Part of a small language model's weights: width 256.
MLP neurons of a small language model. Each row is named by its layer, matrix (down: output weights) and neuron, and shows model dimensions 0-255. Each number is 500 + 40 x the weight over its row's rms, rounded and kept within 0 to 999. Numbers have three digits each.
After each neuron's rows, "fires before" lists the tokens most often just after its 100 highest values on Wikipedia text that the model never trained on.

L5.down703:550470562484487473471509532492556516533514496493453530491416537503479531519471435545486527433562450478454464430457514455525539532529514491460521516470519466456478487579520536552537534546464480519482531536507460514435439537477509446443522491474538512437469517524486534516534559526522500515499478433525485440468560538527537455396488505469557569501440506472516509523498539497553592520489555507499522567490519396503518477452484460568466545558442529518460475496491497531443502447482516550436551487499525517520576455425499558516476516553463497506471465488493458600466497460463482622517591536553501516412512554506581529451476464539531537518496423493479443529518568465486463529533445451515468474472511472498398478472469501535455457519431541540485440497548491518429474508519457
fires before: " to", " St", " in", "ased", " ", "as"

L5.down739:461507497560490533527482540453588439518502478536535538533451513453460509421478480475516442565484450547540530486457526501459479509524499478392488462483504519469540463462466497469498440465543478426542507458472482437513513546490514534459525500491479547479508571540498555487527489500476537518505512539551493452462504508584487508504504506505596488482491468429472473576466560503506516465485489428476509519488506446555452481460468535553481501490614457538506493605475479462517510481538502473520542575489474530559516512570475550513544533512477499436556497511543476407550493468455509467419534525515433431497465514459523560502580445504539529450534504566568533478487496484448463463528515597586486515499531504548473472434477523488492548525457505535429549607403509423459526477475492
fires before: " was", "=", " has", " is", " s"

L6.down260:448509491381433516514477471534465486526473477546492539536433507392506483462506527471492472538511472542530541498538557464476468550434497470510518559409483505505502507534458535673488550464522472554441543508480575537579496481478456428533449524488510533437568462529533492456466476498445460471484517513554532552575536538426522492518452497498504439463537549481493502443516451460482383525512546451508537550454525495559525500440456527490509514546417532542457496519471442525586548505610527539467474493501528555503541534493537517514504485536482475524510528476441512610477474465480394480458480521498549454495462508501496534436514481473494540533488515520546487528526520478500538502494429522493513454488531489496539489518422475539499462511541532516518506527489440500512479504532433
fires before: "ent", "er", "ing", "ed", "o"

L5.down972:529536460509475453482439565467523522478501525496563491520468502496440459449520469541553512514551485502505506498496520562554480466500458532568499483542461522569571525470516496506520477626504535518560455462522478442510527541446525530474506524491470485582511427424491500527472543497505508537506478591497517518497529478409507439514500587536514407523524505515509469520476547488526500523446541448471502505493506483427537531525455514473519588500426589501494557484518505461486513459529497477430657484435475483472465440558563592478499481507516443487484543545563479478550518502398552481522490520472481506481498484500518522501518535485525463507443427478470445469523477454520507479557565448443485490518505484456457455441512480484457430479435475516528563486615500545484439464457458
fires before: "as", "t", "ased", "ies", "ar"

L5.down937:517601514511539463545536487541523504435451466491460443518497460439520490530460433541517473503428502514466520536541544483520503444518535522562539481523490512515554479478545510748502544491524477475501527502497486475520496482480475506514506493522504532456462475467508539435496509499514495552506552565542482467530539488497392452450471520548517514508530453465336495538522486511493510540494504496494567479422478491480473538480524551513534506591346492504504459525478521482504491471475520525542533446540472494539487534523519510550530497566553493489502535447469505485521506518440546480484524559499520480504533520483575433503463514511471522486499495467487514545399522513512524462474523458475513525482444498536416492497485552501469494503579503465498464442503528498497472409480420
fires before: " |", "il", " |\n"

L5.down424:494625534511482518473494486532495500430479460500473469515513485459480479555481471469513459452448473511542550542428535481528483479490475488519519504478452534489508508477481564774487523455528470499519470536480525520538500528504460461498499470505496532401507466526465502539549501529527462557513497450499485522513535456522459518517481472488490507502520513536451540516541507487521545537462444488528561430431520489554515582512532465493473479558309467461484446462471558472522493429490476491417513460500488533520526462530488518445485516581560547440522547507507515441532500515460483508528546502497530451469497534526567406497526538477531479515500550515544490474428497472515540543500517525530515500492507535488506495531500519515548509504563508467490493515522437518481417451487488
fires before: "-", "th", "0", "ld", "g"

L7.down834:503540467466478560506582476506551468528440463470496507546466482474481441467500471453462468556506410496505459531525489584459522435538527423506530453500535479489500442502494437542489437513545529475527508562473512469448556501521502493486517571450473487589520469473471554541477477541492494552522525525575491490469570502474425480490585430542552470462531482540555464478516538479542518481486535474519497480458461496501516495508446490453511526557513462490558502533454483483567494381435437454508574491415504507506564429479575512481472449543519419467472457511545523444528546506533544523588510520470455487533465479535508504533466492492432499520520521501532449544463490580547488442562543508458438503557479529522399514496521547549473410494550535584507521550474520474478503545486572
fires before: "t", "ember", "u", "ober", "e", "ru"

L5.down927:448531487443486566498464438494518522459480494492499482412452532537533436536435505515531517420462523563483484504552508500490516542582453517528511526536501509447486556526565463571502448535485488523495449447463461504523465548527471450551491496554533549513495564433468527475474520478511514599421442556564415509525547511498488474484477572537562506471532436583501465495524510419514514506458560513417473488538529461451564572509518448483476524546409520539445506509498550438456534477478447460453479504414537466441487489450437530553519414461475535526494520492511485442479458499482499589512482498551539495524546445476504518543514519500485458515451475509480613518558505495490501501495531418500502478487509528452569513505472551540464532449481510520596520518554501452480463506420484
fires before: " |", ";", "6", "7", "4", "ation"

L6.down255:560507491503532534479510520450475464522524543471438467519445430545462599552495480528556466476483531482460522559517466480533457486491517460551468482567526466520504557517480478417423529493420487504539503583524548553566410509506450551458475434436475477485583451466455611470542493470444550468512498530478530540486489547545552488505485524541481475472470456502506539449473434506541504465585513544472435510519524467542579489517543544477399509456545461454480469503551562535520450547522484525448500549512466470505494548466503488458497553556490493471451518505521529537536484549519470523462461485463470449532422464466419428459483456490532590508528506577464515512496540510465535484525511443456536519471462506549540486456550457510457613543547496477528523435489516500492522554501542
fires before: "ing", "am", " of", "ess"

L9.down532:470565528531503476499489538527451552482492513430483511508442487476516509499539521512553568525510462565506486454494453516557457567431535540481517492562566535412531484525522464595442493521468540497577498591483423437502472530447413478503480496504481480527511485558514463413504473481551474447487512565488570479484530501522449443478449581450460493527507568518508529490517463521443512448472511525508566540486515493452495444508499539533506455524454470538500473481462497445493548508491480475528565489506529521481462483519490512496471546388426470537474448547497502591469497456531492547626489562516529494500527483508515539502466448575515478578578552490497384567542461457465576492451499488451450473519512544498473526516533408487504456543548479496486504550527488530417507509510498
fires before: "orm", "ore", "ial", "ent", "od", "ed"

L10.down132:519510597432526477517541503498514490495486544536523457495533468561501436508456532503485516456531463529423521496513502537558505584546487490525531508497437412493524458483503491561520434519568481483587498476518463448587489514458480506545475438483527570471470524535489474509500501525538502531581523481533448489474559484559512552588521502524470482518442548532484516523423400499390450497511479460525495518464526494573413487515484492508461510528496520497530487434481479491567508461427552608515515471517487516533574470499521498441498570432428458443514429455499485628461440496534485440523480487474485485473521478536530510464510463475465521494466516454491488632515525474558435541481495435538578559521524495476516469492479541488471430487506429517529480510461512497522482495467540
fires before: "um", "ing", "ong", "ess", "ay", "and"

L6.down998:509511578506463484523480490457507598451451477559567506448484442483495481505555513458510523563498483453443498537505506534558512416516588430476565530498486531528421470502493507455494467489466449583461466500465487480516513476540526435512480494478534506533453537377550522450487479515601491455503566466544497502567476481504505452447494545510541494528501522492551464433493501482456483517476565514508472483545478482522469482493443518449524531549484465557447528526491518561568452482453506498548519478432506526570519493441531544498397514378524503486551536499510570448545476495465501446540474454475508499441477553498526558486483474457539432457467524450431521552509428539519569418573463494532518479531454481462511561491507565605500477529467537522502518510533460463526543481515513
fires before: "ember", "ober", "ur", " ", "|"

L8.down950:589465532457500517528535526543568487482496440556459497442566548492518516483434461447490522537520539481437488524542491441493554496538513486462507532447555520536485491561527469528486514498489482439530562474498381532462490484425466519491486461540507543471569488576462424552475462523505542499566520512479427433482490562524566540438513444474524417484431452479511462505518545495542546509433527527514474488519484511544469561528508520448507467513559500487505534452483460512536497550412522462484512539501471566505565533498427483540543486510514517497551435487509520509509487451461484474499443460569525550518517434584555604503433466528394492506565461558465526427499495489482512506519453577551544476521415489490444500497554540484502460518523522480469461430462473483534518559523558
fires before: " ", ".", "m", " (", "ic"

L6.down115:463550427477529512465471520494533475532486545469493470477601543485537463549531428508434529508553470541525446507508493500504453517523522485494532506414527453472534470525451481567510573524532522466457564386435473466486512475425569472514499485546511469591535516511555535541521482461450486485547495515494465474451471508448533460516474433429505462498474538488479468511454537554550478485554454469560521549514542554554507554499486472563535510546419528494486516491553485458450529488549514513453534545479507362497517452524461514487525570523549501412457489535477483566467532456455546562467514566531494508571469537474523451492515502536436492515539497517523467428468478511500544568521487449444540517476599477462451541514503506522485454495517493595498468511446491433435554573492484
fires before: "al", "as", "ased", " as", "r", "n"

L9.down914:521473565531574532504464455570514422549481499495543481558533501506526522479489429518525453466447501452459459526537529510418539502506477523434558492504518557422491516469452528482462474490513473510474472473484390571555491517495569496532484489420505527520465501476492461484472563567538517530560576469515441509541498488532520500504513452492485548464490512500530459475507481500498491458496505498435498513488474457530478533580454399471531491461479517519517442556469491431589509553488555510422501556518489503576456427490537534432435446478385459465540473513433526562502464519489495530547524552512482450610544459532417468572448457494455540557494446422526533494502498508569503486534512495545548485513498482509487527467422537480450520520493497524528478424499544476553506588524511
fires before: "ool", "s", "ol", "ation", "os"

L9.down339:496511537546571490425501532456528486592519451489442573552558584550485543511489447506464517459452425487436521498508514454493409443444499487516502445463516443534475541437509609609543496501494509571556515499490479485554490559510445543420504514511524488476519482541487454560460512523495486410489492509506521588497492486466515474542456472514471461553492490475501513479487559486451520525462501491487553565471484458544481557510530443448512436527459418559497544428483561498531538485499523486521563455515546479487511553439516570490565536480461470537435485408542478558498422503468474416500529489501475496474530485493517510535498570490540554514509466447521546495519454482521496524439532469457549488527465447519464474547515505486501446566475514439556458521503455553407527483453506
fires before: "il", "ain", "ip", "ul", "er", "em"

L8.down758:460559462490510501438562518434543520492527522501491531490504535437438537501474420530520538523580475520489465492512494420565490514551494513487463488507503499427574503478427502481512486477502557443514416548491508441450496504497541475459516507513513473485519475454497518500439597476514504510535469491468538527490507496508534441412504505480462495581463436508509526500501465580479581509501472532524556569531516486476502521478484482546481582461610467509508452506567500505488503519546548551486474490511497451465509505435473494479497530469560577483588528541572499456386498520497502512512507422471572514581496481499436467583521493435461529481514425490564449515543432474472515497452529466504455528560493411546500447555520430542574551521536543479423488553513505430499509526447536
fires before: "en", "il", ".", "te", "ain", "t"

L6.down232:453518565525502482507494489512438555551436518463474570521462484516487505536550505457536489484454502451466511395518469555502484495508540491462500478502529468567476510470487510636475553442501511505524495442566456462483572414587507523529457468431405420471485550540536529527509443377510443552476479564519462497480517518507525537538439478540513522541513502518435574538511493492422468452524488522497568492480539503491452494492515506529586490496412493454492472532553473494481473491478543500475509478460493484544579541500532505521522493471478515501451481509426539530487436484488451489499447497536500474557513525482477522467559445485538515486533479500521550614463505458491496510574501512524499545436538416432510503553466554465497489593447545453494503569538593488480486564492494
fires before: "\n\n", "\n"

L10.down753:436470459537526537516475507500475510541500488513513506547526478486467474535536464483510442434513498504508518532508456508531503468568473462514520466583585501509453444400416452486526440524475510470434489540434515641464570518560476534619566510501558493526499549492482537510486515538500533475545439473496478473470458492563481523438506538460452492519446548524512495567493486504536521540506481521402505466518432528487513495526444516481446417487498455478440537514503531525481505635488553496430545489497517476445532581494548493521468514502547536459510569477453507460528486490494506467518444494499461496548596482531545531521505536458565511493508566501517450506542463558456565444432533522492516579541480480461514457510525522478455511485515563388435522466498505478510517511464433
fires before: "ary", "ch", "p", "e", "g", "c"

L7.down836:476511510459558562526482528502575469469524535487485523545560497499579538475524502553481450487534476537502454427537555486524553517507538448535443492470503556541540447512550497502506445524474473527413496545466492515521465421490534524564413570521473465481463465482526499523441533560476530477483459496469468499497522486513536527463549520494442494460448455472523560502431459470460514463543501572495505473580442468495499444536534437477462477509528566500426446478499512505503413524556498568539497475535459422479519545527463460566532537439428457494512449529473534523462547649541417478532433470579550510495472520576465513540492494506534517445515520559465481533492511520446556511437591483481538526551586461484535544481453502495490511466462538485496497494455506431547477444505500
fires before: "od", "e", "ition", "ed", " to", "al"

L9.down149:496418494482449517447444497504471456493537568493545317532496468488491510516481452496509517514515607471420560467500460465429489485562497472543520445535506496508550437448471447440468489484430539487453479527465508491470416484467544570463479509470561508553529501471499585462487494482560452461481501540529498471502496500583543405521462493515485435521515535539492498538463420563447552499491465520505501525502469501545509486499563520526499471515488479491503498485492534513510546563570511471487510481507460499440506476445563547471411543520582528589521503478510533495483463497537505514497534432466488535639472512393480541513519532497534491515472467491460428502509493551594530521508495465492506532460526507495529508573544505487484565495497550437553523510545557494472542484529509
fires before: "id", "is", "ish", "n", "ember", "ing"

L9.down826:471553480475528496469505498528550567505462512516442490448550520524459456413525431454560412514538505486496445516484467530474474523532506492471524463484494561450519468452552460415527481491491432500482520470518456527521484423465482481532527434401464438487458558429500519450453479517539515507523578489510504500471443462548527547578462501502501479506442571456508566519450501566524555483522539485563472578520510583488538491438507469463483537498533517518564533524501406501458459491486509514530489488468476439474529524520513502542504547469520468541530508519504464504526494469432475502447539450504611466411508474519523460577582500478487465507506480538461486564573457533494446486525608503565482495575497469554500461466463535442541539453501491583449546546502558493522504526589496
fires before: "r", "a", "ent", "es", "ur", "ed"

L10.down734:468477491465533503423466551579542492446465529413441532439554421498528527555445459429525462416481473533446492509459535512517479504548478509510492537420508541576529445520472490580512493575414472539547595444504548512448530472582499512528459532601541515468521512408456545511543487475542583443484461507505530494403600488504535480509571474509469563505483502520586498502472507533467471491399496518491471526457509540414489482489522453500502533478485541475455433496510462498522482506511525525420484528539500562517499477521491540543491492468532495494451534493620472548510526516438522512503528484525456511514478447518518537550447522547503473514468497441486457476473515487510469494466509511493514463533510457529548516494501517457486526521441368489544513505543464529468528493564519
fires before: " |", "her", "B", " |\n", "b"

L5.down497:484445487464482481477470376466463487487509500506563524446449513446483438499453456493541533519456538517467519485459464400474443526517530618567562534476519530601483487535538501523465528493492542491536444501454529458503411553508454544521455528513502497493459471531469503461535460491393564493544511476570487500527396468518482446499496563498507446476495551529518537522499496452528498497493464452512472488540580549510564555512512546518530591444457480493436490464517514574479491519553545461501511527498466471560465494446501571479518452488550481441490489556594469526547519523523443514474463530463568436407435528531438518487474458522534521526578551468479491498514538494514406425492539515544507520508482567549495506476448491525515516541497448459486502569451473526521514522503490
fires before: "3", "5", "N", "4", "F"

L9.down550:481548474459506460508462484544521484456489566468533473473626583476510396478523515478519551491514483434536508464514491549547524465499584529452532497552442500495509514451414458547552446516497550546475470451482425494520534487499477449476577490524528484508501507423439576444551557514496502592528456529488519488538472500441561465494513460441479523522520514505560530508503527532518517565578583494525542561469589502516499583447459485481452494570446474583487469462503444522440578463548416534534516497510439473495464474505431553489528499496520541535394504472470451503458498484472522454502478489539555488490485498538468531475503479480497450537459449520492555498486482437419471573504488538483514569529493496508530443527475564472499486445440468519489447482485506546462490556467502
fires before: "b", "le", "ational", "es", "il"

L10.down88:525489577487515411481485486450471536491442516528503528511481522517486499529511416507538451493533455500474546461473477477516473503493471536497478508626513509507428476533515466431505504507508555539502550422470468462517513483492550509534528534571415387523507487415500519532514529510552535510550565488461457453521443537579531443481501525409463480499488520514558519518466594480499494528475449479500477550535501452526469391512434527495508473479477487498494555510528512513509505554427441511479520514467521467481395461496516547546539451499485534434513467552516581533502479480395561537574465545518546529470467503510539533474478460426457450499483442466537447452448502558463504485532532482478457534512542564499491494549479568505444471512490524552588541550543515479556414502546523
fires before: "ough", "e", "b", "ie", "in"

L5.down284:528500481461434509502510498487535576507491539605540553453500550472572538461517637422446476492543462483554506484556505500543505509464516537451477484500527430490461473455533502656473531505558514479527538501481507516540476454509509522530560557482517483551456428539477479456423524490412464497534467434550499501483446469561563501513432502482462510538524434438479497533512476525525520491457482476502487503432562501396506457503397523516554551552443452455560425487498477464503506462520527520532504474498477534427511444462494526517533505552519499524521451528494493505523576512486454503509547406452517473620585465551549520494495486494502527530533527539470507532502448509469557468507481530541483478528471533511541489461529432494503478496480551488503482491562468419511468504464480
fires before: "0", " of", " p", "2"

L9.down45:531480460503491493427476516455446525513584500459504555377439553460517539618522460508512448532484506416524472447455474493423499598519508450522494473499551563567488477491459443444537496564516405492612476500527519525577549531501480489558453420457509490517447493474484459527441569410548526502516533478488499504500463443540563509560495518517523473511476542526473532548444535470514519472528444519441441488489514517484522512600463439448479538497514567559483522518458501451489523505387485536461484502568489499514520545477411515457511534428471524493515505477463453520494533522535555432523399534534468536512498540555472525515457473520472524523520516475489502506488503523570493458520493485462474539537526552543485490488527490451481544553479557493475570494547486510534506487513499
fires before: "al", "ed", "l", "u", "is"

L6.down706:533547444454507522441441462477486555504469479561464553492506564504443479514460526519503459548459513493584530490548461477476501475515486515498488476459454574439501436419496508529469474512557555452477551522438480509451493508555497518518526524504507456533563441533490508482493490435499524465452513549444533507510479530524549467518473449526451450537481465507527495508487642500530456523506552538528460531535492519558501544553399517464501490536537487492487430469523459488500473535491484488528492447436463414493450497537471495508525497523586541490514606463408563554628499443479410451440495590545493565427486481592544474477504520473532491489543514577555470469494475553488512495550530480486517484489464475466453514521536571563530470535518508569534486486450520529539470474511454
fires before: "er", " as", "ay", "|"

L5.down385:478479450530491514543494511496400519428443505532494492506435508450478549518526502506549455558504487498536424489504536492522519490517488498469555495475481482601488545581566488369438517483504471587489535435537475516536428518472487450487506509505568499528416459374558462433495452484531530490492522550515556518535506497510506574504500478476484568484509469439512572512486513512558585508496447496500467485543590516501538521446448483466487503453502556513578510507494467510479488503501540439416455459480604472519533490518470483538516411507490485474476520518508465483499484568542453517499462432490474536491513554493417460495468509483421493552500428480494517515495490518445473475485521474490472414529414538531512494521560515507560515551411519531536450551526570497495455530516567
fires before: "al", "es", "e", "in", "ity", "us"

L10.down778:496492485468428475477407536498479539525555531522517481563585589543609529583494518497484487554541468520473472501566511592518523521502468411549550488499434495549460501513462500515456473618550571443514501404469525521517464477527447503543539513548505486479422563491467487524464548495534492535491463535505470539511522441510453494493532471507530433489524465485482510507470442472499457523422398482464479509558546462507463496471525506498474442504425488541449558505542475559508550467576517547495482507466407479451537517452445427512487611466463465487492492513568522539490462485429471476459447443498498523494550518526413533520489516461451498480503482515552462502512459467481531460513451550516505450470440467527559469515519506530519467513503552483582486550515470554508502537536473
fires before: "p", "se", "id", "ok", "erv", "ear"

L6.down425:477565513510506537502538493513521463491421465418521564504497549510481552499477450487497418488477540503512492515503470559493542539495503526491490468510603471507502562501573521656426488496479446530515500473529542439464518549532485474466498491485521446515489513356476515520521533476488516583447447457490499518510521472491534526483467516532550515471486530483478478568475538473533501409507478463435503531519405497485493467450545477520552502575351476459477487490461513561483527482511520455496490490452533477521510509535478561539538533461533488491432519527499561471506527490389491546515502513532486499502480533501532439517471460568472529469562498538499571486422428490542558450517441526474503536471506490412496504505432502426523442563504505506505528546484524465525575532470406
fires before: "\n", "is", ")", "ric", "|", "g"

L5.down1:556535522423440538478512533577468484494487511491516551498421530559464571504547490526508424464453472474492529414539569464417473520508450439484481456499510541516540483483506532558424492519470526501549558571475528471553498514465493477527492512516514458516548553367456496534500503495510526473476427535438464517479479533550494530467469529485467433537503516490494543402473527499520419467463489455504485453480438498513541486498490487430542510509452494467520487458566482528514546414481525468475599568456450539480546507482469503501409509397521538526532563531464477509499562531505535490479473516524536590512514482512506530438542489518520533494486479530586467492442541489452515486531516477510502513542524546532546438527480560511447525506444548522526476593415477499417524595492532
fires before: "man", "l", "al", " R", "a"

L8.down113:447505502514529500489479493524496493481463427538500500540528516521453579519500485489514504538485472436462430488544525540526457520414528513439544528528554527526559517465466524523440467482470493555553559518437493456370566385451481506520563533571573566492508518531491528439468459539590530493509555487489486496508409511485459508439447460470561529479434485472501570496568468528461418541578537536485517508533444503467458492574504516478495468511516506495504597492450575488506561484468523448483465540516556556420508487519462497447522514487518479453533479525495481495496541509429490488497486504531513549430496469558546482509452541414549578475510477462567472470541506577580499456496480427425509487531499516489519509514509519470509512461564514473478465521478473446470477559505572
fires before: "s", "p", "2", "ity", "g"

L8.down425:437547514483450533534502471435428551448477532495495454458500418519501460467481547467487533514628487534506577485515546478491504555482482527547509495501519475527524472540391587464537467519457476496529511576487535500486507450507560478490469503524464423487491497391526543531465445505476468516439470541513464506523478512448489467463439517522513543497490507531498480433604480519499521511532528510497443476510538552530472490549506576534506447469516538566551513478498518511544543524451532437450537490491485523462526458459526477483505525499462475485442487514507447558519492571477445584481550520530542486550403481462415455513455490565521485493503499534596458481578551459429497475472558494488545494488546524445499498488431445514540379451533528574537499527560440553508454489470490
fires before: "as", "ased", "g", "ar", "v", "ge"

L9.down345:487437486430570515543439478576498534562481471550464469501558555436461487479517465427530404546538493537489510449486497485458427530475481469514513508488533467525509529549482453444526498422487471476508494401549515515463427453509561537525459546485480445431527517422518515433581497516538510509485499551484569502518429515520512467508451508518451450482481556440485508484521516404462479551530502525510439552594537485478548538488559523447517521453470507486525454488503491509535546570530544460540462520492469576557477523495479487550487472474474522485455487457417509506461504538532523542432440507500450528490576486514459543468576513545537502502540538473472563490518544538503487486486421566491476521494546430476571509479441454542519520553526387473445518493455542510497451521561552
fires before: "en", "ct", "pp", " t", "on", "l"

L7.down607:501555474531492476434490496490525569516547444515560456423532571419492511532485456457508574547499500432560473527530470461453474506534487473569501503439538487564589496553519589427532503511534555505386507489408615470545557458519567456500467466497504484527553539428503527505542479487523471437535562508492509588490531510485490507491498537551477490546519508447583436562484497421449444426469483506464529507492512441467500503536493494550575448473501462495463451435496512550479531509504488468559484534499508505438467529440519492520470443453517443505505568515481506591508544459452489468515470501474537576459547538551510529497491471446494485487552545507504432432480506493487515534493442484520536471515539475423520483505478524511550531523452475519511470451412484483567468510496468
fires before: "y", "le", "s", "r", "al", "ell"

L10.down878:559519464489486474428550481489523452517515505497519497582474516511438502468488507502534511442561434484471502435513492432449473495551450558531427502512484492529534605469491453471460513498476531507565506487481570467568473527488434454456481537490486501532534482456473385500526459470421532537505523522503488464531489508632525446549510502477557485529470507515492544536545542495533544470463459495531496538461541563472500512485461498449495520439527542585453485489478526483537530507601480458537529497478525575518507397485537497509541455451467467502497536408469560471486492555471529452474551459495528460479536416460527496506499490463453490574437496522525571506474484466460456500455574530530505513556444556560519552520492432524466507548531475431555513512427547480484598532473567
fires before: "ican", "k", "ust", "f", "r"

L8.down807:479531450448401522431510449521492439575490421554511540505465563502505519496463472470534471474556462457466577497468500505510485492481552456548558448495539516573487525500448439449551488485482422586592448456518447483470584517506470454479506433463525484523527460428480467560497576441426581524459470517528451467473473461549515511525490505446558464534458519489576470511574498458454598556480521450534540555531497495509504604467459459457538534469508487493436540527430500491561574486540427480524496510519527554525496514546493517463467490518500517518518487608436476447453484457479449524553505443510484521540497432570527528457478483527492525561518524438494456466480535498491539466496484508516497467495540532497497593513470558504485471503504538498542495488477480531511532561484541
fires before: " ", " of", "ic", " (", "8", " |\n"

L7.down873:592609436470530484524548443527525543524499488495500453472456449520499551461498517511530488407524535454513460505463487463454487517508489482461506498494498520420585470568488475410510540505448597492494485475451493486494448504453524451447512521559541538542509477432492564481482565485508484453557524434498499530469423522626509476556545510560469603532495522462464559528489511557521415455431506486527444405499570512525530521488474471534441523482564488505499497527503440473553527557471503448424475540430474493546481551491517555483490561476543556528494556541527467518530461476513462422448499424507552465525526407503493494529491503529536427494466514468523477548554490436494501524467505488505505502440447511540491518505499480545554550518504472519563481485467486500510502429487447
fires before: "ing", "e", "ed", "am", "er"

L9.down962:513515519485542440538629439471530549497485509504485574496470472412458570503527471505523529574522429530540430539465470490418515507529492490515500525453467457461473509473630501507563515486536511556459475496489532474557482522524541518539494582544499488532493419468457483446584501519454499463516421544526526515557498543498447476448504457500493414442505509500495463507586493436495492484569548435484523493511461389505515486510431509477503454550486486521427485482453505529516554462563522467489582504410519546571510531531486533516535443498503499480510471524500497556440554403501456545490510459510459505459469552544548459489492581437513536555536508459471556509511481508484451518506519522457524484523470456531492499529449445460482543460479459461536547506509450490456560514580493
fires before: "x", "t", "il", "r", "k", "er"

L6.down968:471545492473474469534539549496475531499493541587478549468505471494479468516577508537512516423539502474432483402517446500530510453430528540409527516532481547474502531477474566467482467541410459470641505540539513566518491444507499498440543560516516466576471492463437482482475498524502400508617471540494498520512459568558503513525508442542553478446480493462496487495495591519467493453523484531465525490481502494502545516531442503505533525519557531548506433530513506523417457528428499521522519540481476481502464485555508515427525487461529505511457569466467505478564500604508477513477512528500524485490546434532514526462499485570536569476542528513551459554465442506477496403511504469572487541547537490514557471425478538512514548432477403490502494567495456500438513461518504
fires before: "ue", "u", "ec", "ect", "er", "ed"

L8.down61:509568551494522551419428510457496532547519522515495553557486559452455505518514517560564508465488478497527473475563576494546517498447524500513482486506466499448479536471530578519561438482539485539433533411508457542511466518391451469506501571498554535569446419521502528485498461456537515506481416553610436564470537521503511537455458513552525531472467549491532454463538448474510460485519559455416493483500513482551503535498483493395555516452470494515519491493504526521475534458492552516517497500438496426450438558489536456468494453425564518437445474493521425495509451444549454496508556541589501531501523442495541543541516536496467501497471514463514502453501454505613450441474505499549502487417497487580465489512510496496476467504467513541523414463534499528504498473478519
fires before: "ic", "eb", "k", "in"

L9.down731:588485429507496563531472572581484569517483556514458474483524561481570549488572477480479541539509507486440436464453496581533503487450453484460504504501502462588505481501506498588476547462452494530514548466486498519469524534504525476555451483535467463473557501520479486510496508503591549517475540458564461463546477544417522543517519466527532508496433542471491529460511495475500501552504510514415506535556463416455505510567577451488586500519437370514497397485524439575501478452486509485535473494475462503505475564466452481453450592455512531551476486537466496564499535536400521472552469439483490507583469544503530516433534503514464504508491486453474529505469473499533566444474519525489511431481464492468487512500456495462454467536536424532541531517537467536524440494469511
fires before: "n", "k", "y", "ed"

L8.down947:459402558521544522525418447509476532503460551463459512468476481451406531476470482494471446501475531496465464553563490571512497509530490501447524516393492542518450492524583493503490468439529574497502486488533540530481441481534496489521547570551541499522431488515509454456540489522480523417457553520542555451524516548532529457503553596545477510483469526456456498540447521526507410496503457564533477522505564500453496461521497530498516547501505525410470457434523474521508536504623474510496488524519512484531526500510542488563528470532492444541508494466464487473501524558589479534435452519485526512462577439500497505531432552477571559481608486463518476506559512477495415462517524418480457505568476450461566541490542531516459465498510499507490465484547475401479439482514518
fires before: "0", "1", " |", "2", "3"

L6.down187:515476512468519546502580455519493537520453510410505517500577558506530503540465506561449490458542472516511538569494511477582504502525525445547528548415506504500459513500546516507545515457521579527453532412479438480495469525444468462491488554505467510535498469474516503542494543449500528575520472484513476556469493495453444549436492469453475435549521460497500527580441412449461554527488513460482512469499470462512453538477438493471478466430508490490522494488532623597493531471511483552513515427493513538480518506517482503504457528474522518440506499499521446508434528555471472503454414407548482469564505440577507488536508526504450482466537446505413572427500456518471550449389521497508527461439450531542508469556531526574525492538510446506598534509484529485484434497513530
fires before: "i", "y", "ed", "a", "ts", "as"

L10.down354:539567456444482472456527506527565537481443471453506455532536516471509443542459481518550472545465464477528432454529439538474541508528549563607479531566415513475567515501476492514538490543498486481487491502562479438539509500487453449520480434434590515522525546498507499512587500447525534457488564544549468474575495536480479591539490445462512503560448485567422531449448533531509532412474515512436491419404523528491551511542474463490431493514547512512511458479494472473441453489529481589480506430509480496515545514454478545463465545416555506570580522562513533465493472514492446530513496454480515456531420537458473519531506540565529519441523456494477458487460458545552504478472527517441472465518507440490491500557537486500496504504504448562554517449558519494514544521448495
fires before: "ed", "ing", "is", "ay", "ack", "ust"